From a checkpoint of a small transformer trained on Wikipedia: 10 layers, 4738 steps.
MLP neurons of a small language model. Each row is named by its layer, matrix (gate and up: input weights; down: output weights) and neuron, and shows model dimensions 144-239. Each number is 128 + 24 x the weight over its row's rms, rounded and kept within 0 to 255. Numbers have three digits each. A neuron's up and down rows have the sign that makes its largest values positive.
After each neuron's rows, "fires on" lists the tokens most often at its 100 highest values on Wikipedia text that the model never trained on. A number after a token or word is its count.

L3.gate56:095102116142118170176090119100153123155136117140110168156119114151098147149115134179116127154114114121116139103158143095114153107119091151129106156156083123143145107133191142161150166107193163080128156116103149159109141167098132138137126109122148123146103172114097110104156112135095119095
L3.up56:166121100124086154137128177120137106124131090142112146145131107127089146167136117142125141151061125161142125116112153098135115159117084081115109178158118128143112137176153188155150106113175144135165135110094113114126105173113161143167177114078166148075149163093123147116122108137127108128
L3.down56:094132133129105137137127156127133112114125127150118095160117100130111115092115138151134132116100102126122121092140125146122120137101109127000144126150128184164105099147127165109127153120163121117149163113081148120118106131120164180118159080164168156124100168130129158130147140159142137133
fires on: "arl" 13, "id" 13, " Total" 10, " as" 9, "per" 6

L7.gate676:088092150074130149129125094171110079136156112091109078171126134097111116164095119111128142165122116161135165110142165165148140161159112134132118100169118145148159119127102141133127142153088092105151148143130133133110146113164109129116122093133107143126108140093121115128150130107141127129
L7.up676:137145105084130093114164119124150119119129140143062119146143156145107171108097148138136102126103128094143110126128132144079130092127159144125100159156134135117100132111103167104140143125129122118127049127129091111126124163136160098106144134144144116138143127168138167157107131139145121182
L7.down676:139107139124186104138114150133148128111109124142105139151105154132168116077163125157134145115078146117116154119113136145113179164125133142210131123088135145125114108148096128155156136106178108107162119112170145082101139114094131149145143140112129107167124119120122158162127135116140147133
fires on: "-" 39, " of" 7, " Re" 6, "R" 5, " R" 4

L7.gate250:123144114124164090094169144108123116121181108166155121130131127108119140168123134099145154120094114154141119099113161073096140122145136112129095083164093133147114111141138160162107118097170090094104115157155114145106118150097125117119130079152107144071124122091110154142142140157142147119
L7.up250:155148104111155111118105105094153078083165146166166080157137120152119103121116130145134119128107164113124099164153139118093120127105157136118109149157119166108163135102145119127129155090169138129146114109144124153133098203095112098150127108117088130141129167131144112173144117110116103110
L7.down250:131192128136137128124156102112132163139115101133152167118133120115119157138142141130129100080152162135103131125125117125094119122129117140006142099155158108142140107074133128120134111121104133085120134189082144126142134107130141158135126189129067112170116143153164070114117124150162116151
fires on: "." 20, "ing" 15, "-" 10, "ed" 10, "in" 5, "ic" 5

L3.gate160:128142125104151117146130120131116083130138148120090090122091144126146138141146137121143139165126144163163171105085114122128178122147126134103148111097112148187094120136116103112162088133101127101150180153115128125119134093150102142084109079125082197133128151137144167167170150134139139134
L3.up160:136146100145132104114144123142151152120132148129097129126167116152139094120133113112108122155100123137154148140176127105122146136099136142127151080131168130133095149156142134147125077145135150093126121139106104137144155147109147117115143130112150169128127123142134146116111106152123140148
L3.down160:124081118140096124164108088073097145116074145157158137081101106114161097099130147121148125145071136161136115119167131131117139124120159153128097122162146136093127128138120127120135183163133113128101069158097101113096132135116098130161110123190119134135108118088118126128127134113143102104
fires on: " al" 61, "e" 10, " pr" 6

L4.gate15:100116150116120125104148114132120127141126134140130154160119144107116120132120096144133154125101100104079122152148144126141134104156137160139151122142130149114117099143117151146155090151111126163139073112184126151153086135141119104077117132124135102153118180145196088136099133155120106136
L4.up15:163105101157152144103130158123088133152168111092150134134136150140118128145139105078136145152165100158136106156145148126124142149110135120118167136099128128124124132119158124134122094113120152146169134116150131135099099139129126132137106110086115166127130166173146125122177162091116112158
L4.down15:139155123175203130179149160118106135151140121115143123122116112129128137164162132158124134137145094137167120146172125170143127129081105145121126129141096124113116106138113109150127127120140134152127148128140137125124113097152113129118120132137104117115114160155150164144139123123146163092
fires on: "\n" 20, " County" 18, " city" 9, " $" 8, "y" 6, " State" 5

L4.gate687:087136152124133122125105172146086126102099096147183127149148129108127128157175152120122103128129160154054060159136117117117141122142111077109159147121125121130087130126117094161110116150091149136126114148164122153139174132116101116132158081139122144113142125132121134109183152141160143093
L4.up687:145121082120093161101151136153163105114140117111145127170170169122123122123146150124147168125160145140121134140111124161140119127162127115126113136135147186142090117154093103122118186102125104130107113128116083162101106106100152135110164074070142147156128137125124163122133150098147121162
L4.down687:165105154123176102109133134102117121111091110131106091160090134065139114129160132135094081094146171115181111128157105111147130130105107113054143128129105166138114112163143138120117115103137137116093114127101114126143109132146129192169129130105079169119136097102159129091130090156105159120
fires on: " ex" 55, " Ex" 15, "ex" 4, "inc" 4

L7.gate547:143103152083192137161127127112117094164147113080141119144137107118153119132127108153121125134111108133140093151127107082148120103133130110134102136119155151098150157110083077086176147124115134161127160139137137139172136122154131094166132100101117137143139187124139115132152123096144106123
L7.up547:139163136116102156134108145146108134119153124087134131158094136122160124130128145151127100110114116091126123107094118111120150188119107150136164142133160120119119156109128109111104125119103129163141135117137149146156125169130126176162143074120115092124105138132149140138120118077115123123
L7.down547:132170089108135132139103142155147172145145151099120113148134134099152118141158145124148128101132150116108133134119128130110197171096120127000140131151124157133156134142153135137121136135119113129155114124159122111135108157127145144146126096126124107129127138130130134129120107087125159102
fires on: "." 84

L7.gate368:116124107149109136110101134085121130117163117153110133097167136109125145121101117125084116139128170095139132163089121131147166122120115117120126135109125169122116157127150083120146161120107171112143144119112124126144050152157108102104149151103170134116165112145115115112153134110101107103
L7.up368:135148143144120113130109134105126150185090144126125085132135125177107124107149097107113084179111141100084102130110129161148148140116127175134134134120109123131144147125124085104139132137103149157173138153112133185119117122204126129116103112134106100157131133143057125150108173133158105101
L7.down368:122115109132122130137115109153140152127127127127106061117090104101127183134109101125097133145129168121122117118097135090155091137109131151077108145152149116126101128134134157143089134141135153160152162126164129129106105144149136065144108110122123127132152095105115133154166144122133155112
fires on: " in" 23, " " 19, " |" 13, ";" 8, " Center" 6

L3.gate250:068167069161118119173118094102088155171127191116163165126137146122120158137130134124133140120110127148100170119150128119102098147154110128128124120155078137132097138147132131111113133129144185136054139137132127194120127087146115133079131159155111154121128154144138095130163167076107113136
L3.up250:138139196085139144119137138164112147134153110125162121154151135142132102130144088139179084101116136138140144133105151124089142149137145135111120087161157113110115144122141115116146133122112138137104130111132107090124126181123142120138101189123120110150112109121115132147136104110122145152
L3.down250:112195163142185108133092143129124168179133137144105126103133099141128097157144154138119118151140126107109170119119137077101151149127118142122112088161146158126098072166087123107149121153144121150095141115132098131174144106157154124124114173127124134114082092122115124140108128111142133173
fires on: "g" 29, " full" 8, "ick" 6, "in" 6, "rick" 5

L4.gate379:102124141083126171097152113082138118150112173112095162085144153145127089118139079102117121119190138136132155123101146129145108138133149096136113162114165116140113166122119135160147122147144134174134131137123121105175142135112158120160138144122135141107176157112100083120119104171100164163
L4.up379:152131122132165105147100147139155187150154117080119149115150143111077106122096137143101109170099154137166125107141133154099150147107130121127131136133163173097120153129135146136136095083123164152131082138172114121138132116178121136124118107101109109096103099148103146121120115106124106141
L4.down379:138101073117106127105111141172121160106125138104125136148099164180144128088154113131119096207137122133129148159126120148090134111173162162073106120143149126090121116162104147116124081124100098152113128124104134174169110114119109086153162153159090132103123092152191146121117121145142160107
fires on: " P" 18, " art" 16, "er" 10, "et" 6, " Team" 5, "f" 5

L3.gate609:170132146148141134150127110122139118106080119142096120131111121112123133129138103166160186108123110110141100136100131130152160140111096147133099088131123135108154123118103134112172171138164139131108130138114187148146096129128115139123094121132159123102090144133114128159149124144131148111
L3.up609:093116090103104115107111103070160141118129116143128103099136089169120130125115148141142134090138144103182109140134173129114124104181088132151180129109130129145161115129136125129128127175102154121166121080110154137111118084104139139162106082159094131152131128150156158143136118110156142114
L3.down609:153084121150051151114117119104143123091087118164145139110109127078139112148157147143124166136149116087139161133123123131132114141141113136121124086113129122106153092132140161169130093131126157179057132091086158111119105121104193255120097152158121131095120139159131083148137104132151129104
fires on: " Sh" 48, "ar" 10, " Cat" 4, " Par" 4, " par" 4

L3.gate293:170134155159144094130143152097123151108078119143126181126154118115112123150135130175083097110116096124128099114153139185177081115106096148118139169141115144114103128096098140099150147095158111144141136137159159124132136152116103135132148167088112129119120126106139150120137097123132139122
L3.up293:122170146140101166106104137143122140162110154150148132119123115104124113133147145125101138117094131126122131128118108101123173108140133161122130099121128125150102127114123125131087127141124151093103153146063135121174152097115125129177109119173121098107121128131119148120118144140149132124
L3.down293:105165141134170127100077175168142135166104147131131085121115148152112105112142097156126145125130120160126177091105186145133124120113150103243104150149175140138141119147095109161118121155146158143135131133137154164141136170100106112146124141143168123097095104148130123117137129148140145095
fires on: "ath" 23, "ater" 16, " due" 14, " sign" 5, "ome" 4

L3.gate167:145124141130154101102115101095133130112150155155148120115116067151118128169115143095118120138114138093137124088121117119088086112154123109141121132116104169082152156170146172119120179152165142110127147083117123160108138100177159114148140169116087095138147166168126140135113097122181124158
L3.up167:107120137138097112103164158078145167127127104125136113132105123135117128132094173121150138146152082152100167152126148154125144135104136098126122137126105128113103135130131089132134152128165150089108094100075135159088174111154151130120112115105145123115169157141173156133108154116156136141
L3.down167:136138129111062155108167135123096101092133095174126110096144124147140088136093165079102142126140138117121108110139156124111127150123161138050112142138142148122089134128147147113151144106127125139102105112139128166108111101153157217146096125121114107134105162118093107151112143102185159189
fires on: " Ab" 29, " Com" 11, " mod" 9, " val" 8, " fun" 7

L3.gate114:126150148154115126109086103104080144155136129100154137125159112154161116139171130152131086109147135094150150122150118131146131098131088108139114158126141126140068096139143102124138087150119122149147179173119162118163085134124145109140159112140104106131157136174103086114158139144128140126
L3.up114:154130119106154169069135125138108171154107121139118116136140103124063116085139128091123138111152156107163128110129136129103135132156136112110160148179167119113109161156110138086120105113101128118146152127119095072141084155112119137146151152070105106100119126099161118114127153143112148133
L3.down114:138089102125163118077138110121139135137148140143108086159151113110126112105154113133138117116099111132157118102111128152132127153142133126165099099141142148130129114140155125115107096137119101111140148175162120144105128095096089094165154164147176128105126136098154168111092152155092148071
fires on: "et" 52, " art" 16, "us" 12, "in" 6, "pt" 6

L7.gate590:137117151087157115136117174135126115140165121118139114117125163137127127178151115092111124087127138119116138138112127125113094102089145145120092106181103141081119131138153115109137109126117084118091155104152154085148155149132171123142140138138126115104095118136179163105160162115061123147
L7.up590:105118110124161142107141157158120142163114158119165097120131087118132142115152148126126129106084168111123114114091131125141132141150110110115142151133103107102141153108115121121149137116171090139119117132140142079124150069095129132080119123138152129112086118113130110088134100139118142151
L7.down590:133092123122106120148127104108150134095110106110129087145137113143137092117079137111129101170158109128125113134144125151132131142115115143106120111087071099122085143166157140166143099164122165152197125118156151117129122162144131134126155136103125100119117114134131121118125174128129151131
fires on: " and" 37, "-" 20, "," 19, " fl" 8

L3.gate564:112133118106140149112114079132112120146140154122084129133084140117116121157102146161092117142176138134147109106108132133112099119153087174123162110104147130160100126156125115110133116151097094137100106142080127139140128109143116101134121125138110133104135141130141117091139143152119141127
L3.up564:116101125158134123140144104126107106140163142140085147079126151155111128141133128116132127164125158189160118106119113152155122097090112136159141125123133098136121155078124117160078135122097077159109121155093126130112170109150097130155149135120142193120146155155112170119121104114132130108
L3.down564:124077109132065081138148114141083136120137107125093129128136089163151099119096139093114091125131141138116145150096075106101126122128171096055120140114140148139120141114109129147092138115148120148111113094122109137121152128118102213126103183063130123151088133146163159110089132088144113125
fires on: "I" 43, "e" 20, " You" 8, " I" 7, "he" 6

L3.gate305:148129135113139125166122154143094120140089127133118143145145105134149149155145155142118110123141096140130136172115152097125125117142138117152129149127146134096070120182159124086136132164108142151119160123065156121108145109157094094137151089110112123094137146151135122122148112133155124083
L3.up305:173147126149103118140144146163122129137116124166128155141165118125128143161145140120126102108119123163098150151080149098134134122136130099126138133148135161097056107177132151098118127113111161119151140123103182143056146136146092141136104083112126153109103101141147117132134117114118116095
L3.down305:149148112139074133169121128139130125121121155111146154131119120145143138105117117119125144126111122129150129145114152101123110118129095111000135118143135154131115111106122151157132116110143139118141128147149131138110136130094112255146128094161120124131111117114132145125118141154137104127
fires on: "\n" 45, " (" 31

L3.gate127:124151134123136143091111128103137114082108130104172141107129130152115101087116096161074133141135158127146129124104108107103105117118142187136134144121142142143112089115128102115119163197081134139153182147168179146146116143104082133097128137123128141149115123146159101158146064104145113122
L3.up127:092131116109120138142165144109121128098133127124154137098131121087109136077108139153118160101149109135154145164121117159116151160119155142128148115096119105122157120125164092131118157173154148122158131075093101149121102165128174132136158113175136120188122130132128146161154128114142097114
L3.down127:097130121178137089103106119093106176124151120144110139136129168146142109158138084105150137119125148147109118136119146164148163109113147142080153135119119130094148158138102103093093134107154148138092139160152131102153174148123130115149137145142141097084151184145118139128132087140146176137
fires on: "k" 23, " by" 9, "ar" 8, "om" 7, "erm" 6

L3.gate319:104153135112160121137106153119117134132145131126160218123180132127102116142176149165126123138133151111176130122156197137106089136141114155148141121116139078136132108170128099083134138145118105176100159112128153147134108102128150118105164108112169155165084134157128106172128117098114135135
L3.up319:117125105145165159113115140165152099116106131136142135118152129127133097138183098101132135084139151135152146167127137113122136126166126160130125104104140089149125109155151121129145152164132143110158072098081105123116081190114101085141095139117150132136125146161123148108181161147125115112
L3.down319:128145134120117166133156143133102136113157101079164137147154168086092109137134096147129120140101125104094138116127121165099114142126113142000116159098160090137123100153123122095130105122122108164146114100125143148125104122086127188110138142130128126127087149119127103149133152133135131150
fires on: "\n" 41, "on" 7, "ansas" 5, "estern" 4, "io" 4

L4.gate459:117148135102137123141108103095119119115137114101136109110123146094125096098179116123114126146095123096119165164079169100118107140149122113134167159152083168184139122133136131098139087166101144160168133126130102163158080154155094121104170124106124074128119140110168118114146141147126176131
L4.up459:161158137115137119147144129172105176106142137136133113129113144101114125116135118181151142101104104080129128104114107149107158089146131114124160172175135182170128127168118074127126137112089123154087135121133128087115148127148123138089126152097154124091143148143156159134128146130124123148
L4.down459:133063157129113144110120140119125117099122110111172128130131160144113120132173135141119135146118150123111155125111100127089135150205146137218140156129115115160143126127169144112126139108137100157109123129142099154114099151093166106168201123128109135079129130099121132104134140127098163177
fires on: "on" 43, "ul" 15, "ro" 6, "f" 4

L3.gate682:100150164096137142147150138123102138186134157156141123170138103134130115134153156131098127105138108146154104157127125140117110104131121177142148173102147171122092143169169154128170131135105118145145102135116142120157131118154098136124129142098132148073089150157127119147106099134130118104
L3.up682:169163148146125098107141137117097130089118137136113129140095126115161167142106099132117139154116112115122081163148117130100130111140110080141194125137111125115115121124138132119105140158105115132136124120100105121160092118142113143152110130122168095124121145113122116147122136112146085165
L3.down682:164151128130143127136137093114135140117140132150142170091131126123140142118099122102101118111090133144131095147128112133146119095136140089039166089144158133163149090135159164132131134108134123145143132131104097115130084184105110121109112192098159095149131098101155057144063122129159112135
fires on: " (" 28, ":" 13, "\n" 10, "==" 5, "===" 4, "art" 4

L3.gate521:123147146170111126139147114149084123148121173109182151145105152111125141156142152120168118124115120081146127107078137143109111122131122122124111117121067151115096136117143157102149110150140132160179145129139157139162167113146158149110093131134108146139141089094148122104152126136150157136
L3.up521:178107117093121136071129128152116139152089123121153126161147100083133109141109121166154103117183153131125087085056084144132094130103122150132133153130102120153121088158108132087193123107089122162134105094156118116136196089107135088117139124119108148139157108154135120113133118120163078121
L3.down521:120133111133061153110146125153148139124105134146136144153157110147097149141120126157189097126150131113127108132092098129116087108129140159122142130120137143121181127104091140131117148122087098150117133114140133105143145118114141255094093159129141101126122136093126138095115123107144133139
fires on: " res" 35, " ass" 15, " ob" 9, " Det" 6

L4.gate140:113123111113103126146102128133151144142153130087132101128158137132159142076120142108118124154073136161098140117104151130102092164162104100124095109150131124122118131152159116150167118144053137141115146125117147167134135132135116132131122154095121133099072106132143128217128129095120103113
L4.up140:123129156102120117137125136156153175127136148101069117147125126128131081142141128117159122163178114060112126137086138166142128110109111104134154158096117101100128108093112133126114100125114097118146129113140146185090099132186162125145130127147113125125096093087139096088136140132134120153
L4.down140:115082158117070136108124099131156112138140128102131100144149119176110079108140130121122118126105120105108156146124147156147156113140121117147090127149094144066100125128120148116126159183099121107147160098135171138091150139149112167106110140132144160128101087143083092101132165105173118129
fires on: " An" 20, " Jun" 11, " Man" 11, " Kore" 8

L7.gate626:095103148128137127143171123141096056118095117099121147163126098153135157106114074109100123135121142173131142114147091159142149080118162106124136143127105145140148137135108062091145152087157127126123110062165136127123149124157126112142154093107138148153102126126136127124116129132150148139
L7.up626:127151113099131160149086113116126106143095170115118123148107132126149090115089123113137086136113108134095109111117131072167107090117123099124146172127159083148100114160126096136156096129150133136158141120141136132125137114116161136105120125170104151110155117082187147110126145076090161041
L7.down626:167180110137158159114127150121124128111133111137125097171061126145105120137104132150102102128107101112125123136152113151143169128147130141001140117110129140143129165157116129126099099107124115155103138134113102068121163154092125080075152121130120137139111180155145066129104122118138118106
fires on: "==" 77, "." 8, "-" 7

L7.gate159:123106135135118145170153102102104102127133153120148161130116161166096122141129116106088112138135148128152134125125103157115141106110121129129083092138167100172100123159109075099104134151156150097157165107098160173125091173139119119140122108124110102069179125142130123139161105127140114105
L7.up159:086134147127141096121141157168118160131103171105172128099106106137131087124099154110123175191082164134150096101103158140105133141119134117127139147159163117118112135132103119142119155092122136167125109101156140131159134136134156095144157162112154181130113143070102144128091128128143132157
L7.down159:126094126107143133130153108074089114136155115150123134112145151143118138133118142124132105119088112140146146072132107133135100114104111147175107113100091095103101146122146133152135155184128122123155135134118108160166121131119120104142150091142155122126105128115136126062111144119114156099
fires on: "," 95

L7.gate329:131123151113131080067133130164138173147154126099119159097176117141097113106127112105078131107082103099142143181102151102110131128112138143118125121140117091105145135162120116167143154102120124156153131157119150147163125121162106136164139124159131123156115124086084131132130150119128114130
L7.up329:104109112124124117151155148083138118151138167115121151093134102126120094147141129113178140157142138126114115130131133114102135137168129172151171094100149152111140187130111090117122122114140142138137111133104142136166134114148122124138171167120114115125092093148165125128090173132132112155
L7.down329:121131125125147157109124165081137134133166141100184138142093112145086125158120118127173122139158107095128135095158104123130110156126122114058108146103151102083127163146165110131196132085161109141081117109141147124178110087116124149123104139126177117129082164097134116102129127116139142160
fires on: "\n" 25, ":" 8, " age" 8, "elf" 7, " range" 6, "eed" 4

L7.gate437:155111139128193127151073074118125135110125081114093157126128110129126159112122144108132124163147113144091116087156164109164144114099099067122103130122150159125122157121095130117111106143103125110108090107120132140158139104119139118118132138131083162094124136169128100142151132118105095106
L7.up437:111077148103104137083108137167155149117127116140080137175127086131119154158116177123197099137131071142136104139133094185144120123092122123128154139148126114133098140061133133145171094142126119128121085162139115129121113096135107173130148141156093151130100153157112153154148092142124126079
L7.down437:088137125122119150088083086100135133132146111132084102149171120127163137130106146137153108116109135153123119087121135146148207110092120129001168119113146150103105117135137153156142116151156127137119105124130107146151123141153124155138122114115130105125112165117143104115118113114132153159
fires on: " |" 35, "." 31, "ed" 7

L7.gate387:117110139131184133094126130149102161157155119130106144134120091179081082128152162115112162127149074140155123124111153126087144103109119166128124120121134194175132106138081180083141100145136117115101161094094087131100106152157120085122156089134119149138098137126066157127130141163140136144
L7.up387:131096083126120116170107107132132139148133160132107149128105153126119140150123163141126127095133142176102124069091135151162135115088124140113111123129126134150144112127146090141109159125112105141142108109150155169138131091109112116164166118126107104120150107141116066164147145147114149135
L7.down387:147093119125164168116174103153106144156134124120128137129116140073122106129126107111121078095121139126149119091102137125120163126120120156156100132120171139116118089114106096111101163140104150123136146171107124140075106149132158026175193106116122111118122103136122105132191131106130146147
fires on: " " 63, "ing" 7, "ed" 7

L7.gate539:119116146098151125112104159151119140144141128118146112121135093137148164114112086119138130130143133128126115126116141122160113154157153124117079117125123187162120106126140099087118125119157156137118115117121151086117101135137121112140156107183102106128130103124139108117147119075136133122
L7.up539:097128143095102141122141118138115167150092140151113149165107135133112131157111190100125163126146152119142169055148129105116126139169136137121132108129104131101125108162114136144106116149137126114113129089102138128140133097114100146142103123132129118071087080110127127131168100145091129148
L7.down539:115144107167139092099133108130149111097114141150114162118115168151142099113104154123150126138141152091130117095147125106124129193066115098084130129111124127149111146100106092135101117130123090139148145124123177113163120101084135130166119176128137164082162097135101103121159083070141093125
fires on: "–" 53, " " 15, " District" 6, "0" 5

L7.gate77:124112133112138114100052112142106130146171143111140173138141131133087116089075131164104089188128115113153111119125107110114108146134130088121135118158113087081152173141110145097137171136118123157146093128184101160147086141150133116156158107097132156115121160093092126129144116071141113128
L7.up77:160113107168127179109119095136086143121153149131103127124116143118142105096095141129110122145135172139103118093127168108103124179133116084134153149190114068094139139094135139141111134108119102150164129109131126182110108145127121147129135095099139161128076091130137130119133128119110114139
L7.down77:129121162119133095155117115099145133100136112131177138183153159119147064107155123114140103144155172112133130042083116108103167154125148079073122137126113102151094125119106118094123138102159118128116117154170169116139154119117132181121107138116121158122113112105113095150146143108119161113
fires on: " un" 23, "ra" 16, " b" 9, " Off" 7

L7.gate588:116120170157125144099175114100166107174145148092159178156108115148127141151141153159099197140124144169103128130104114117144108122141133135128129134096122157118111122150129131126136103175142131103117152135079155092117117079168116109138113129141149136180110140161150111108175139130125137082
L7.up588:111147110102110115108165130101097093137115153116121135076135096092188113161154180167148139155115126132149107130100144093153164111109156175128162151128117107147108090080161131120144142129122085116140178161072126115162158139114087119149143149107099140112150188158112103129140128131150124115
L7.down588:151065117151113100114139147122076113169185136119192113142138175152133098129162149134106123083118094108080098123106142134152141108138134197134140123125113102140117143115130107121106107109132125140113144197139133167100166125127113130162150134087106125170147114151152131109174109091111147153
fires on: " I" 47, "I" 10, "ed" 8, "ing" 5, "m" 4

L7.gate743:131106122148112139168156110118083124167152111085115134137118154155104108139106133129116125180136116122137121133106099107167143089110137145138107094102182092114159133127096094147159151126096074133144096132155122163145147099164138155153145118123149092115090183121156127099119124141121109088
L7.up743:120130145138117140151124146140122101153123129130101133108117155147079165141086138138159144149095156088118098145143081095117144124119159125150109136112146110159085151095118114112122135131119167134115163139142115156184110122122129143107126122130160086132146161091126113124138129100106132115
L7.down743:108160114140122147114125150114109134155123144131106140141079145096104150126130121118139101130133143107129120113163116108148146143109091096039174113163138136084102177174073122126159079077069077179123153109137108142139124104100138202125132113145133136093129145143108119090160116133120099114
fires on: ":" 56, "\n" 40

L4.gate717:121100111146108086142135140113083160143079156169133177152113106121155086150113174132113119121140154145153139120083138099127145189108095156124121141098173145104118156114105120151151148102150150086113117121156162172131155149135129128141130097129102141100113171067149135109117139151122134140
L4.up717:149151142121106067125135119124122121122115140139136156102111067123123096127148127146129125072126120107169102155117155140116134087090109197112122134139148160113129135118138093143135121142156133091110124111121116111139112119152128132138106116121099101144121152124095166109143157117138148144
L4.down717:134084150122065092141140090139141166136116136107090133126145096131120102136157129097150127094130131107106126079113132144115121124105166155107133110107125155137151150122161099123132121094086189142161097111104122090126149135106144219122123104130128127116102140147120149162095104099070157138
fires on: " No" 18, "p" 14, " Me" 11, " no" 9, " par" 9, " Par" 8

L3.gate286:162123134122146129076116152134114125136080132094138150099127152116172108119176127142120119093100144119144124090135132122110136116112141189136129111153107106129095125127149122138151136117089126148147156127110093105117108168149140151103142125105090082123098106116174125136137127084133131129
L3.up286:123122124171120137155147126121117132140141078127110116144073076102140159089108109162157140106138103128124089135128115106131136081138051164106136115144116143115143105140140134092108145145132153123091152106098154161150141103139146114130133145123151134093124140148109117130155087133117098125
L3.down286:122128102162207117134123143150114105131124106116135133110119121102139103103168124172169123099128109103120135148151147100120146091174099161144114106124137118113126156155151135103102124144116127125130159121110171123152121093102149086143117112100087161129088128155085077145105127129110079118
fires on: " st" 59, " dec" 23, " tr" 11, " str" 4

L7.gate115:125145116132170087099159155118115167107174103120130186092139112146121146120129169097162141103129121166149123158127110205094131174158118106142126125092121092162092157142123131136149140134146121126173107103130132170114121105112149100156134060142146100106103178181128137096117156135078156117
L7.up115:120131091085133110129142159119099131155140150135156132133134145118148076095130138165138129160118116139149123169128127117094135107126122138136127134145139117123115200164153106155133087126125142084119118147062138147130113138105121112128142148111113167137132095155136132114138166107131108106
L7.down115:140196121131125121150147097120127151109124113148123120111151108144108104115113141113163110094124160140132145124178133141120103100120123165019149138107126118100136111162148101111131087083131112093168100128125163174153068110127125113124122101152126100111118140148122168141151142131093104110
fires on: "\n" 65, "p" 12, "op" 4

L7.gate347:115137109168180147111120144136117110083093099131141097126158148090106149117136146141117099131118138134129073160126120143126142115080113139130175127176159105127133135138129123089093126124158104147092135117111132118136133126160147116140193160079149140103100146111131163154152101108130129102
L7.up347:137127134115161114134157128137103123188134090135132135098137184093135123167141117141090140160131115126132149178139124137175133104099161132150133115125141080125145172098065117092108133129120103103136117182133138118124127092153083128153111095123089165086088116100128140136125131146122153118
L7.down347:100138146142151105108089099136081140179144109086141123128121127133117142111114135088117109103131162151139149141176112170120102149126115131119131103128132156141130143154171097126139105092161137158157150140134132154144104123086100163127134134129113134148086127200142127110123077137166099128
fires on: " |" 45, "\n" 15, ";" 6, " was" 6, "," 5, "\"" 4

L3.gate373:109166129098129137140136097134128102131147133180143103172118111132162085104203106089130121136105135145114138104129071140168080138160153127150145107140108197139139140115103116131133134112152162169155111120131116129127120128110160101109142149114158101109115132143137139112106116137109145142
L3.up373:131155098098122150112108088125135072113129103175123112147139146117065079170153088121118115148101150125093124145111125128139144120108126171113141158096097115099091079098119125104125123080147117128117141151127125129143065098132097121144160123121179095142103144126123127151153131156132179123
L3.down373:133074105093132119107102146119149100132090109157099111137108135097117131097163088130083145138068136144086193104130168137118138119122169176114130170063153087142119097147137103179134155117121131135140153110096151116118131124140142105130131134119157089109123152104119087127093168116123116122
fires on: " Park" 19, " school" 10, "ain" 9, "ack" 7, "ant" 6

L3.gate528:121126112146140105139138094141134099149144147152107155107169126114107133120083141116134133108120134164140154138141110130121089120129106114139150173132128077112158171155105067113172149151138125168139125125122112160137162145174100151122143113155125116150158106134138079115118146065105153144
L3.up528:133104132144147145145111111118160104108113133129175142136155162163151122130125125111073122119140142156128120123144113093112113113129114148146156118147176136103168133102124090122175094183142137114140112123124138151120133122131119172142124170112145128084090142140126133108151062154120148118
L3.down528:123079110134101131105109094127134104118129109140125140117096167113117143161107134108071122120124110151102099141143102108103060125126083154064143120170132110146130158135111093105162102121085140085100157112169129148141138116108172186109100144137122162127157081134135125122151089132121125098
fires on: " /" 33, "e" 18, "a" 15, "i" 11, " Pe" 9, "\n" 5

L7.gate15:135114141109102166106143092104128111100113138107111077114156093100154135146124122046144132135124152115132150133103116099105095127167127147149122121098135142100143098120145133096134115100164139157131152125130116131124155106124151129116171117139143148143103128133125110159126148118166129148
L7.up15:137104109117136128122136150132135137128140112115120143162096126105120103163115162112129145081136138137154130141132162130119121099151160113135147104096133110116152077159114131151111164094147134130129166112106110148142121117159131123121126112147092156118101102102151167115134105135112157114
L7.down15:113193122150113181056128142130144140133099138127118110167087144105135074136158142143136134126114167162119165119190092126111144116125121097037120139074125130115111122119127115103125131118152109159095125105072116122142132162122136138096138134136124140114138116091095181108140140126143111117
fires on: " " 34, " United" 31, "0" 20, ":" 4, "9" 4

L7.gate420:079160153127129129135119105112119126162136113121134098072141135096113124105081115134171102130078129188154123180121121121153099130156113184126136132103128157165184140119142100123124171165100101157162154092137118164136109179133094126145136139109116103098154176141103113143116131120123113058
L7.up420:086138181149116084107147128113128121104119130109136156137114074107110112107118097094135150121105138097112113098121160111120132103151119129131117162132141101143139120134127101139135102137178113114140170141099126091091104151084119150170136148135127146123139129097124106140092129120169123147
L7.down420:166088141098138061133083155091170161110097121108140168157150144148100113110162129125100102141129136136123173152132119167082148072138119115148116120128076140146136157182157152136115102112130122126079155132158115138131152148156129105101117116155154085098102126146142109089137112145164077148
fires on: "l" 16, "S" 16, "t" 9, "re" 6, "ar" 5